Weights of a small GPT-style language model, trained from scratch on English Wikipedia: 13 layers, 2 heads of 64.
MLP neurons of a small language model. Each row is named by its layer, matrix (down: output weights) and neuron, and shows model dimensions 48-175. Each number is 128 + 24 x the weight over its row's rms, rounded and kept within 0 to 255. Numbers have three digits each. A neuron's up and down rows have the sign that makes its largest values positive.
After each neuron's rows, "fires before" lists the tokens most often just after its 100 highest values on Wikipedia text that the model never trained on. A number after a token or word is its count.

L10.down291:124105122147168171148145148127118128077125161142113173158169077119177153139065141123222113125116127131129106135134139140121110119118127105132148079151088108119137124126119121141103167087163123126119130144132101131105105124142104103107127117127099166122132156133116117132152149101090180119101099099111125153098124124094143083112106116085146161137118143135128131120158143127143123097119
fires before: "duc" 22, "x" 9, "ach" 7, "ved" 6, "mo" 6, "per" 6

L8.down460:129131138155119132109121151095142114133127141153117128071120120169119109140143115130117080105147164126181118154129121130120148137142091103132146186158144133114123116107115073189078118137131130162118143122126136097117121171113144116113110134142150073146103107153143107120092127081165151094188137139115109135135110074126147148132124125099152133113171133177118132084131105140132115150114
fires before: "y" 15, "ated" 12, "ally" 9, "ate" 8, "ar" 6

L6.down115:123133143144166129154151138177112125143137150135131144128127080166142148124087124150115133121106132135108143107119096087112133149107100120090102135144091139144134188192118092139117152126119090140118148154126112113124157141104087128116093095132131142094130171111145090131149107153152151128119091108107141148186145080143111141146124100115192148112118119166113144165086164131104136094134
fires before: "ent" 19, "ence" 14, "ver" 12, " life" 6, "al" 5, "ate" 5

L4.down149:096157108155122115106066137096110157151090080123132123129132091118120085152158123121134099187156146148119120098129165112098142122165121152115120124103166140095111128111133147156110162142131112084086096154134098142156121113102137189154158092118134157114118143121110111172206159153146128107167125112133126119121111131132139102112125095084100176116120139126133057120112141091142111122130
fires before: ":" 23, " a" 17, "al" 17, "ct" 8, " an" 6

L8.down27:119126136129120077124141120122134160119106178120125152112093067114129137133154142111147140081125088082114097139116109157122114130151131093130128145102125129118132167131124141130130140102118128111115113118079133109148137119137136164132104132152120137105124144123149167198152159138099144137181151138107100161124169129150165158111170152167155113137127112111129111153117131102143150130132
fires before: "ish" 23, "l" 9, "tion" 6, "li" 5, "ated" 5, "le" 5

L8.down276:164159118100136137121120142122186111150136096093106135127144144098138147167148124124102127162105116124060108168111140125142145113123131142122122110126132113171141083126136132137123128156157089100099150171133138111096147102122114035131089112102108128135107132131100111158127125118115147143128120136116155128120157112125126151123125103104132099103088091134103130135091116133099128138126
fires before: "s" 33, "w" 7, "at" 6, "ft" 6, "ma" 5

L9.down163:129147181131115099093124101123112169114154099209127112110171124129101174151078086172147128140096123183179157111132091095138096148158166146133171116133160107141119163109097170122142141111131094127093112131155125146134134181099083114151148106166130115110171145144098071097147141084114118118147140136131134154124108116101161146092109087129125116102104124128163120093124115144142128158133
fires before: "ri" 36, "ur" 6, "lo" 6, "hi" 5

L4.down18:144144078118112115137161111122141079110129138156115152142123161125118126142087125149139128081126140145133101130118128108167108115128134155189121149113129133127079111083138119086140126122103114129130084096098147155118095108132129115175108094152125185144118107140140141128080155142146120164157152148108158127123102092077157124135103123135144139096111129107126142137158099135147125098101
fires before: "ute" 14, "i" 10, "ar" 10, "ct" 8, "c" 6, "u" 5